config.toml
num_attention_heads = 5
vocab_size = 16384
norm = "layernorm"
norm_place = "pre"
qk_norm = false
attn_scale = 0.125
init = "normal"
init_std_qkv = 0.0208
init_std_o = 0.00465
optimizer = "muon"
lr_head = 0.00855
schedule = "wsd"
doc_mask = true
train_tokens = 330500000
dataset = "wikipedia_en"
MLP neurons of a small language model. Each row is named by its layer, matrix (up: input weights) and neuron, and shows model dimensions 0-159. Each number is 128 + 24 x the weight over its row's rms, rounded and kept within 0 to 255. Numbers have three digits each.
A block is one neuron, or neurons of one layer that tend to fire together. Before each block is what it responds to, as a language model described it from the Wikipedia text at the highest values.

Responds to: Line breaks ending markdown table rows or captions, and hyphens joining compound names or titles (Al-Dossari, vice-chairman, co-founded).
L7.up998:087133135112150120095167119090138128140108097123140149131073144149131142137152093094117107158132098105083141122098118144134126100132118111098169113152165111139129165149153105133122144082133153159130108145147096134134122138101114170120140144135136150093125114156110085130134153094123135157123105109130136133128126130139118103122128123068113128099123125164144167157140137126155141133108134116163095099112167108132140114148143095157116117127132154160126179104122111123159125165115145

Responds to: Word-piece tokens just after a word's first letter or two, in names and rarer words such as J-h-arkhand, j-e-opardizing, G-ons-erkevis; weaker on table pipes and articles.
L7.up114:100120117127139104141166156140110151126134153152126173144146080118164116098106137157116146109139137126127122160141140130117164105144112143143132122154147119133144143117090098155134097124144120161135133112078122117161087164148149166102095162122125068142150143130163097136105174140123152096183163128136134105112157131140148126135086124131107128123134129097160119072138103141121124118123105085108123142152130114135132141170126130123124104173117137154142171126100117141133123093123104

Responds to: Hyphens after the Arabic article Al/al in names (Al-Nassr, al-Maqdissi); also "of" after part words (some of, rest of) and compound hyphens (long-serving).
L4.up16:121122137073128139097148124094140162129158118092100163165121192114146157146145132088088132149132121166120117138120116152117137141107131123145160124108108139112151134136160151104146106115124149137138152153098140143128145120131118142135164145154134124163132105133131124133173130188160147102139119132120131150131134126131124127093102123130106122157093157108099127132161129151129125113157136118116122145139097142129104122139155116113087134127136127142175170120145141095170105134124135
L4.up76:127173140105108117103105129112112103149160124099112109124105140128140122112093126137186116115129116154122101122120117089132131159109127131149115166176108086124146145139133175127138144156111125129140181060074152123168138136126118120157169130170083148132150132123157141130147085126136121166142137129142093117164117126117145103113149107134089131085121147108164115110088131153104137148138102137119104148128112142117150097115150128126146148131122145120095079126154150120135114105079125
L4.up137:149124104134157131175142165129142072116101177134125156131110125134120105121149143156157133156168109128147129123113107142139162119116102131138079138121119118136175151136136120170124115144110131110113148096106122150121141094111096155162106115134144153142133143124136127112179105131108113154137150108119089165132129099105126116166110151134092139080119156104109153165124148126143140123136104112097168151145094149127133183160109098112087154138128106143125098155092134117136153148121131
L4.up406:108085120087153108144119141049126128103077127127145188114113137130090085109152099130110110127175115119107136138102094123133192100090140143182145124127119140131126119156147128115151142109130128135112141095162152080119099170121131121084134113121144140124150140094137076125128143146138120123145142165104104146150088141181125114135149118180105115114106110155126147140142142123129116149098150119154140119108108118141139099101136126145109137112129127125117128158107166106150177093115153
L4.up407:128186114102140116082117141114121097139137140169127146120148072182116088184169170136094133097131136151092130098115114147143085122145109164136151149113089087151153141090126145135109139170112154160119142145094159129155102142116182115087123102108148127118104164122141125135088119113136110156139123179130127164109124114149099172168116124101120136089131119099152107111141121119099112101142107136082159142125082132103152127143175140071126108146079122101116112131131103156112090132155111
L4.up511:089122137108107081151122107100145104086148134147108100168154101171143136125125140137146150122140083154114126156117169124142143181080090160110150121130156079106147126137179118119132141151103150134118154068105153108132124156096116122099085096176117112104157115133169095127182128122110129134124125110122118178163137134105100141137156150107074129087142145129138124081125119117143090137126143099114149132106162141143120147180111121125117128158143158113152097108124128083094138126135125
L4.up560:141155102111139171123139142117130109150110124139144114130136088125164097122132122144146186076148134129123125122152107109092124153102123166136158142140125094088142124134101116140131081134089106148185147125149139135145112128095123180090145127168106149123125112128120096134146109120164128094103116142129077119194121119153117202124146131157112186086122077108112118130123152081115117137066135108120094137151124101119107187113152160085152132106124124159104134117124126113128112164133145
L4.up655:113140135149145171131096082116135145144140128149166152124126155169086159103121127130158100103165130112087165112157124131155106123114112156134124122118134179111094090163102130111142104129147147140161134105097113178096144132093128123090125107128121136136131093137141119174119132144128134101106141120094127149124166197128147123125142161133086140143116122143142146097164140147137113145120164128113153152154133150089115137147112133180067124118126131091074117129112169123113134120119117
L4.up712:121143130120117118155132127161124107142143143125150123130099105127099105163119153070087115155146094125087131119167106108158136118124131153125155137134131136126141195178124139105128132137096176088115123126123159123102142180115119148148127131131104138072108137138148137090154157120132105100121141149165105164104126115160164156102098115151095161116106134095166109146156130101120143094114139137136109111150123105121087066124104093133088103134132084135155125132118124107093144112105124
L4.up717:114130146096104100129133150140151121098097169174101175172085138130105094146154101117179102144103123127129121139135134176100143141160152094149163086152102107158157145144157124128148097135126135162115127150142133104154119143134112143111107165104124102090131134134112091127137118160122130122151130153085088075122123154133097109103083097138155164115138133131138148142120100103151152115148128123145139170181159099108106122117119100160104155131136103134149122129136126158148118125144125
L4.up722:102152124093099122107106129118119123172173117107152175115146155138090150122107124090065104101162136120104131138052147162142092125136115176130159131127103098124189143099131166099135119132107140146133137126147100159116128143101123139126151146112138095155136158124128150148139105147106144129105130108158112121123165095111121100110112139116131141139115157106152118124146139150128141107092161117109126108186069139108096124129108141119141122140148131096128126147130141099176133125150112
L4.up787:134125096144085130131141133140128123089144146127138092126109083122085122094159155133121124101097071136135139135134148121101100169160118126131122058111127087099127146187130096108132150116123149129136068124169079094111136167130175140102114162140147117126117173072137150127155128091146127166136120140128077180150122111150116130103134147141110128082123174107141131157108123125130140097158146103133129112110097109129134133132142120132126133150095101121145136142163138125148130124129115
L4.up878:139152165131099089083159146093137113145118121159136115127102148150113149117174085134121118115140182113138149169135127104154105134136151106099153108125166099113170115120157120147138105108143163114169097099106162130154150129104144142118104127136139136120167111140141104115085170121176120149140144126101114133133108159161115111110133148114116088136146128127150119122099173100120113106169135117141120129099106118119153118124094095104138108147111127161154143145102151126181136131075129
L4.up1139:133097145126128095138103155129120110166122096138132126137121175130114119093157143170116158133117147086103091163156120115189107127149070151147142137131142120139122093106109096149203103122098100159153145164118123144093109152151157102100126119159154108123138141152139096117138104162106126127126169129111100118162155098092160130151159088114106115165152123116107122102130154147101160136133156136135157128106150150098148140182100134127120102147133167140134147121124119134091139131123104
L4.up1214:090119132108162106134127116126081133141141112132102123156165098189122137097100115120114109109098143116153151105112155093127113154144146144180163110113092131125146122076114181143133114093140091142147125140102129156135122171095127079124111121130141134094127152082119096169132100125116112171124107110138103085148142114120148141130081133124093128138165158143130146103115143097146072111194129116153114080134129112139146143135142062124158136108132131097172109148164109126192146157136115
L4.up1235:133144095103106161106153098110157085093169154124118109123125125107144122142127138084117142136128088099114130161106111109111134155159146107131147160112122130118118111099156113132122151128109153084105149172139082151137149130139137121111132117111121168099136159127134164146102118096183158176131095132134095155143090138176119194135119135124050092121114114126158172110145123138128147170174092033093097158113141139101127092153122151140105135117114105119145135119137107116126134143158158

Responds to: Word pieces right after a word's first one or two letters, as in v|ap|or, v|iz|ier, J|im|my; also table pipes after Mar and the period in Vol./No.
L4.up2:133096138132140175177124127114107103127104119145091137094133121102123124146101153139060145144120140090143103178074159119111130147153109103139154125171085158117159108105115187133123166132128153148131145125161155161076139112152151092064139118149133166171113108140110144149145080150140086134111137150173120096122112150128147078099128157101104123090134124127145131121098097121124107112104123144116110148171083115135125127143110090102088132132123115130148106132139140130187125121116128
L4.up81:117102125110117137152166139134091090118142144140150124107131152084157151166126102130157147137144155101123147100079098060125106141134141187098151125166114111170101141063121138133141117127110134115131145089108174128108117168145153128154145148142149174127100135142096129097093175134103178126142139094106155145115137114139116100081154120102137129123087150086125118119150122132111105116106129120116149127171117127097149124134162142180142144104130124110138118154137160151117112111160132
L4.up147:120130109143141152168151141122091158136126109093128127120143113064149123148147128133110106147077091094138082143111123132154127134123101145128127126149147149158161186110088135163106114113124126154125128065129117111123138110109170128111105113133152119163155111090109114148130107106107142093177135138149130139128131127142189141182086128094148156168150119160129093156167133135141142162099151145091115109134103118107116137144091123111081127189119151164143098184103124122094158081123098
L4.up246:113139107153157124158124114089092093111164198132115142117128096123132138169103136107161150142108134110114117128158112146170166085143118097110121123149137107144145124121104125114086120122104129181119167170155115131143088125124076117093113121118118158145177125122112156157146106120112107113119136110128074150119112148094105119082129192114070134124130141132155105143100169120119168137068145095098154144137126143116126123156139108134135115166127116124090143131124119092106124115120130
L4.up358:128133109138187110099135097144151105173154145130124136151112158112147137117132089077131118167098127126182191112184142104121077135125135147088154117142137164144125154112121163148087108115082144154125150121120131108127109125130142145111110111141181137214128101100161133154093158119108120095191129104142127094135133132114169125132134133106123112140104151136096172131146131125116157119109126151106123085128102138112133141107148148152118109119120116123145121158127101152070091062114112
L4.up509:123115117120117148151102128124160119142131133163139111102136086117134152135164116121121146126103175112137167102106115134088081116138094076102176158156133086138111153101117149123112109141165133168115164103104155137122109139181135150168120137110108108142127130122165074162152136141122154089156117109181133106108127151108109129135110136121088114138103176089089121127129161133126130146125133109106085151150132142135185099114135158144155161141147117180090126124111122124124105101110124
L4.up517:152129117095170139149156154132116126132155134151088122114137136097127156084141130095128118144154130121105115128121106086181069093104110116109142102119136124115091110069130092195118106135100122115107141145139107119119154126100102111124161136168113170149090153150158096173120159156135144075151107119120111122145117119118159140088108123171110147151149185168146156113132190127112112120105157146132101123125138114126128128115146173122141148128061104154121117173097186138132118105090167
L4.up601:129161118124138109116121130099132152090109129144102082143105091100115098120106092184137093106117112167133098133131122128037112122139136152164095142123069154080160133133166133161117141114122164142102119116109129130169116147158166139111119166107121123124128105136179150116102128160108109134122116143173136129136138090097148138098127139133099138153159144084156131099171116126101077134149152139098136116136129165138125147086123147085078160133123120131155117130150133125110127154146123
L4.up668:117122103161143158139150135111087124139126141149091098115112130152135103176110115143141114135152162103148131125146106116165125120159158120089160120132153125097124118122116160121096133113128132177151150110082149176156110170126128140100143127154113165107137117123148109122124164114102151117166112149131146119093082189157139096113125152070144154159122119147116148080136155105106115105103134145117126129184118153132142125128119164093099118159094125106150114110155145104115119146156126
L4.up678:188163152134097125160123134134134102133118132149106122149151140123138158112102127143132142154079111144085142162106118125089083093137110108103131124126124179115132096144094151122142128110129121145118139080105140153117122124152188123096157133143148141140120141161165124118090096115147108101095150161144099135105077130109113116101116103120103124127125124146114129139148125113138172083151114137152119154146135107140152121147163169126111108117147162160118147125166148097126153165128103
L4.up742:140107111148134124174105075155065178082112098143112112116075077111123117133142129124145083121130112136137144084129119175125106093146155161143142118123131153118109127130130149108149137157123101111104108155104141112100097121134096136120146124124143132146142101168153126171158117127116133148119111124115096159134144110199113115146146130096135138099101139088133149122113141149103149114087119122152118164154162141104143149192112135129137129118118114125188117121138141141142110158155130
L4.up954:138151133147178087125170106116132105087142122129125113129134125102151107153173114125083089101138126161123118126161178084131135133135140143143131145146122138136088135094143144125096128131194191128151092163124166143128142138125141149156146104143135115109103121140143109132102114161140176128128127160118147159128106109117112099115109146100103145160120135106098122080152117129144127121143125135118098083209062147090106129185096123121095138164118116126185110107129134125116145122112166
L4.up1013:174114120110126125117109127120116138097166164089182138134082136129120077191099111132121104124153160153123139165103125139112141106130161131124131108134134099126140096124121151153133123146076117113115114118150166127122113178132143074090125119159103141091146119162174096123162131116152123174145159133088140141127095158142098151138117123108137135124138132123157145133120129109082161141158104133131153105131125085119126150196106171147117164153142138102131101124153118102174124138101139
L4.up1030:134135097147160155118122112148121111121139120137124075116098122149144129145119123106142088126131134117122091140169122103090132063135130088084138143158099164141139156169119153151099119120180112153115131112155121168131134144144172156126162172127120141125137123107157077153158144114147154146125162144117116148105149148138097079114091126116104115136149139139154128116115104144118115119103140133098105111127120120105182114138157098169100093094144171141162086125122086105158112079144148
L4.up1115:102083132097139143137120141128146091116150167106107105121130129180121127125120079139143152128146130122128126134126090128169164131110144142119170147123080101136105170107157163129163131125112118103133158098097177184154112110104087099080133115162112090159187123086164126137121104119139132133156094118155131141114096097153111174118165120143080132115116125137148094120109161113111111119117141132098127130129134138101116149119132120114133137118098178166151112127120131163165153136139105
L4.up1152:128111100097124152119089148166136174138148106142102100123113108116093140109147170096147119123120149103166147135088106089193116156059146142138140135158156167153107123143136146164095121130182096128138153113112138145104139135110148165117145132156095173101111167164147108111136129135153138112171134097147101132146115130158161101117090096086133147103154106129125136115149088127125121096114138125130109127144123144128158122144129140131129151163138148140117176110106157120140141120140124

Responds to: Short vowel-led word-piece tokens right after a word's opening consonant piece, in headings, names and tables: Pl-ot, Sp-ot-ify, C-red-its.
L5.up39:084126091091119148134134149136135138152095125146135130124124158106113122137124153145125150139127152141170120072144089109109117145111135121150108140126126135139105144140177160137122079102122122107081113097139131142109162147110124157120132120150110127151128153112140140133136130147137150123134140139121127116120147138132107149121054148136126117153118144118145120133123105121125108216116145125109104121110091153105135171136169140119133119171103136130110145136115117129096135120173155
L5.up908:067174154126127174134138138117116123113143110130139165132082082137160081151088136128108144149114106122112131120122157126152090160158148121150132160114141090093152155129126117089116155105121125132104123126188177129119139150142155114114106097176138183136132110119172074141131132106132198091131144137135082120169123110116134149118134120146133150110112105133157161144166151139133155136134129136104104138148079108141118101104099166119143147107133125140137091107137148094079112142160147
L5.up959:080160150124148130142179141132095142133083132155128116106098123120174146127149144101109169131127081138151121088130115126132127133151136086130149148169156121070077104133131106162142092115128105137099167125142169129101145134118107136137162115144138167171124157119150169147127117143112140120153153140116097153146131070140124130120105114102100146154156131134113116158145149145128142112122137126132111097139099161107094136170140136128122102146116165140121130166115135097121143125137114
L5.up1024:118135109107117124137185161144137117143160167163132136147171129093092120149152136112161156128150130100111115143133115079152170180132117094123125147154128069124127132094084141160165136127094104120128124090115146091120144133115151147124161112155134200181116113122139109140136131137128113054169127127070103135106140129124142161122093148118105134160117145141107132119145112100130138138120104097141120157139095114118113100134149086106148140139128105116156119145126135129103133176158128

Responds to: Punctuation or unit marks straight after a number, ahead of more digits: the colon in track times (5:25), decimal points (3.9%), ranges (4–0) and minute marks (53').
L4.up66:113135111099144134123151129144148157111133108174091121133152166148115140130139120082122111144144105145133108112146140104121097130132105069128117124138164099151142165104143141124130118089140070171087112121151143172168112142147132136101128149124162139097154130114118124135126116139089133107147142109055094159142147116090153136134134133154140159125135155135151128133143128122111123134124136138083125131123104159116151152177156112151146086100135107136122151104132146116114104184186139
L4.up267:143149139155147144157100126153122155104166157114131130074136098120094120132146125128131156116144081121141168153167125148091110136126174168143118188157154114137136179082106140126138136141147133184098119153163100130115134149144093141108133141148157116119140116108128128112145118144142056108109139101072112136123131119080134091118131144148094112148113140107118149154136183130111134146149081101126153099095138105145109105127161113179082117138110149143121093114171133156106099170136117
L4.up326:125127148146142148120137115140132137133145164157078101120137111144130160124134173159167160150152142190163136152100161126094091092075112097123143076177128117128109137165117134140137122110118134132102118137145109169156123134082139131154147164144112117095132094152131088105119130134125150165162142112137111127136100154108182157132108124122126074119152119126147134104126120169170061140144156142107186150126129113137100085160173112158140124124146158123151157140122141149082086095097128
L4.up591:177125180143113131163106112131122094138142121151140129114102081103166126121126117112102129152137099151180125152119156156160145121106158132125081123124135158123116113163085125152099105120159115153119151090148188131130124121085129121123124141149173174114106113193178122108111096157120108098076137144121146139126128109141132122152115072162118129155116168103104163129109122153150084077127105161147106130099107120108134138113133147111121135128115140131168125144137115150105095141147112
L4.up617:176101125103099166103106090107165162124185128139110093108093104132127168132139139134082127101104146139123142124173164126102126129159117146151149142154139108145157129114133153097137116120130139139176126144126106144143113124122131130145173174107124116087141120165135147146166122101090112123162125118158145135124079082132149120149125134139120127125118147168119164104093139150141145133120090148096149095144125114084100155160145130133083132129119095137114118110126116197138125119158124
L4.up635:108112119164128148114082088138113170102148113117115083102095135132096127140140113142104131097149158174081125131154132148066100149107157092127093120151118143104108108132117129123216151114133091130107146095115122128115158129122090139132119112138148110150099143112135144120179120130142110122090141130131117122148143136111188146096133127111127114155146153110129097139167129109125129157145115100124125119153130110122101172157110119129133118143147157117120178129155062182144127170170122
L4.up657:149151102160088133170135139152156147137129107166116169151093127166119092133127149130140156110119118129152154152134155114136113110117135171097131128128145128102130087162130119120150090107127090133123089153150063147103084119139128116139145126169138123125149113149147140092138128176092139157108136161176144111142115093117137146104114113136118124173085129134100134101140166150073090175107094149152121137114071145114126112164170135083151113084133152147142111153124153119130060143125190
L4.up715:103149117114133097128129145092103131143155110153143123118118136061104114098119130153117081151119164076179120115101113133126152161104129131127142160143148106098105130153132116153118135114123172143160149122159152082160138115122159133080127168106133110156127136137116153124134105146115146097136128173114117114114216120113108147124137079133102154099098157159101114135114132116106099137174152104110206133132093135088128156156121154116119115093163128170145151111161108122114132121132081
L4.up749:143141091159177114118119153136114119103166120122123080164119091153118120066097142132160147131125121139127081154158157116142105146102155107138141139147159110147129145105113113152111121131139090152103136121138138123126103136112088165075119162129185113138124122131094148135138127141089148103152130153159123105154162129143155101122096147128136134117125141134130100071136139154124143132111099170141177107103124134106080146142121095146080100153126138119126112138144145153151130149111136
L4.up801:128103134147122135144133127111170129152157111111119110144145124136136116104117138075123147169153133096136139180148105116121146111161139133052116121137094135126137155144152142111099144140107110128124123135107129161144101177075095105167137125102130147180120124149122092099132131175104134108142076143102112131123142122146187125148126167116128164131065148102149133128146123112130083089120116141114133148134184170107135114073176140123118128147142174115099096141116141178132122128160119
L4.up842:103108093107148111128117118110128138104136095128117141143079114124130142119162140136098091149117086188158112127139114153132118185126104123059149152114118124169091087132118161128131144122106137153141112086143159130131124163149156111097127160107146162111117120118105147156099087167149121143120147096124125145118169104111139154122161105163096132133167149135102156119127133141161127094110151135126158111094112134119115145119118116120130132155117148138103128098162098101075103131145175
L4.up874:170135096130149112095119097119105123143126120154106124098120120154115131124132094155167135101129121111123160119107171110114154130177082102158122133149116149046153129077153108113129167109081089088065131128153096094134084129094162132125087080161107149154091103113178115133099127168130113109142157123138131139136164150160115151129100140143154129095130141111144108137105120162122110132168088153099112132111142126104135143128160144111150123117131142089115133139156165111152123127171149
L4.up1063:112124109142162138165112090120133153123129175155160140128113143143144132107133100131104114145130166081142108127145111145120128113134103087138154117126125138112174129122123139170116120097128122114093091110107130144125115155107143140074129139127156147151098146161157111159121098154145148177143150111180134096131147106096091107138127160112105125112106118126145099119159097101092163106128134157124121134132153121121116122137105131125118123127137134074121133138133146095143100150157140
L4.up1185:139150136119191163152179104082152180154153139115127100096137126140107131123149123130156130133144156107135137098111115116082144142130153111141081137178165107106154119136146134122111144066129117131102162132191160106093134134105129142152133147126142116123132112140117096145147121094119090140115133145065136174159102143090109095107157115144075134135108121122148176135141162158123132148128144142159116127135145112127114146159135157086132147158152115121134090172076104109089107144197128
L4.up1191:133196126146109151150141119105103113114117098155150131114136123103120144116136107112123126142142177155144134129131143091106099161117136125098129111110143114122090108119140124113125081124124145128178115131128184172100115126130136167117124134103161153094143088155126101110137114109122130142120175165137114141111158137113156110167136125127138126106173158139144183085107146161117125176134125106142168104144118143124122114084153124115123147117156127098162144136155133125158155104097189
L4.up1219:093131110140156142142109137147136136149138137127075118117103160120118102130104148153132095147117138106107131138172164143111133153148141136146107115121102116113142138148134112136113114153129099118129069135119109155121140107127052120156138109158156135138107125120094121114105066131145151148122132139109090137124091144156162176109101179182094093167122148097154158141176118158130125117115163131133140162075160134082110091166117146109127209093127129137151125115161162167131134134116132

Responds to: Digit pieces after a thousands comma (5,592 votes, populations) and separators inside numbers like 76.65, 4:30, 3–0; rarely mid-word pieces.
L5.up401:121118100089128153170126120140154136146097143129096132135097100119165140132148154102111115101128150116156184131168136136144104130128157120106139138154161115118148104118083145154136136133134124111100143111164148128160143110095151140115101117103101145118173143158158103116149169128137143167120098186136100163134127094077149124123146120171125142136132100102140144089092152103123080132149135118129154152130068128095153077113125106104144139165097130171145137109119103129153133151090151
L5.up446:125115156130129093123080131100174159132161114124144128141131131140135156125101120096148126118142144132136163102100162134159134107136111159113159108127105112144142133107106125133150161159112182141131137114151181156103082164089116134133165076165155154145126123118088144159139173142111105112109121180143098154103099138105122106112130110125097087096121139088126104114090142117105128127148124149152160144091151091097140122163131146128154146135150139122095117097129148127114124185144148
L5.up1022:134123166144106092131125140152125164133177126118114146111169162150100100078134154115104131159114134121095133157134176109134112111162156113120079107111133149129135150146175106103097126132119123155116110083126124127151128153153114080107119178124164142121159126124115120085135123167133160070120133117130119096135154142174164130101102150119107089167118155122094111127154145144159122099145124158123170117155139157102128085101175129097161169080146166132120108104103167138143127141157150
L5.up1087:155115094182175103157124113162143123126123117166130126119108111167053183106139142107135151152122117166118143154152148153113080183111175131117112125134150108100129138113119142164135154116085113128118124113136128107131086154104145129112136086125127132109143130118158115103143130113164106128118143145147085134148131115103110112139105171129132104116094129145130139093103123155141149096120120147159141112129112110106113118159127105161139135168105155129147112161103125140157166121118119

Responds to: Decimal points and thousands commas in the middle of numbers, mostly in tables, stats and coordinates (55.39%, 2,333), plus currency signs before amounts ($50,000).
L7.up970:139094106154121083095117142173176100115162114141161104130116117129118100075119166106136115114106115144145155168096135181107064141133105119103075119155151129145166134075121159106123108112108120145099123118155129119102154161117081110125136143133144100132135112135144094135083157158134122121134107166164113163120083081158137125128150149125146152136108155115109108134150150162151134179137096127093174137108148150107134117119112167131161154124154192125125112096158110140158116120131135

Responds to: The hyphen right after Al or al in transliterated Arabic names (al-Mansur, Al-Nassr, Al-Dossari), plus word-internal pieces following an initial A, Al, un or c (Almodóvar, America, città).
L5.up24:072106088094148123079181110115150124118126166138123092142134164100154126115097151103155110126111165166105113140147110119126140084090142137171126144145201126124120123118102107116108107129106135138106126078128154152123073148130153138092077132124121121138145122132174123144099181116160131103149114108096112154129082143112132117113126158156094159076107117120168146107166134080157149107178132139127160156139121119128127108139104184148108125154131135130127134126101159107121105041136151
L5.up489:146137109096083102142112126125124120122122129136117118164107126141128118120120110135125140142165115163136145147138152122112173143144074123168132112100134165093098113141128112103144146095118143157101148127116092168099157128130160138092116071144143133099158063197126090122134159106154166110119116104162125153132094131125113093090084115085104124134159105110127139139128179121124139115160154102115129107133130130112102145143080154137108138137102153137185151138143134137151094125126125
L5.up797:128139120141084122105098104114126126113105117130131157128084109142121187153130137099093096093115134094098156137143121144111115084140137135170175146086141140131135129127173125104117166116102119142131153107100103091147156168125139117098157099141112133120161108171143129148132124155144121107129139156095109128124131147175162110164127130148079122098137160103086164123114143119138135130101111082085083088104130095074157108143108137184103127164146109108121150122169141145135185111125113
L5.up802:155120132133135144128148142118141144131114154161160117086131136129135136154121162114118102099123155086133151117100131127164118092110088179104167109157155137120118142155147120165189081085112097127191167145122124146116113091119069129100190115116125119133126106136107131160123158120128119127086111122112115119148144153136123121084138167115084156141130141132103157124127126093127111151100139109130160149141120113120109139131150122109097137122119135077110121120128082130136171124100097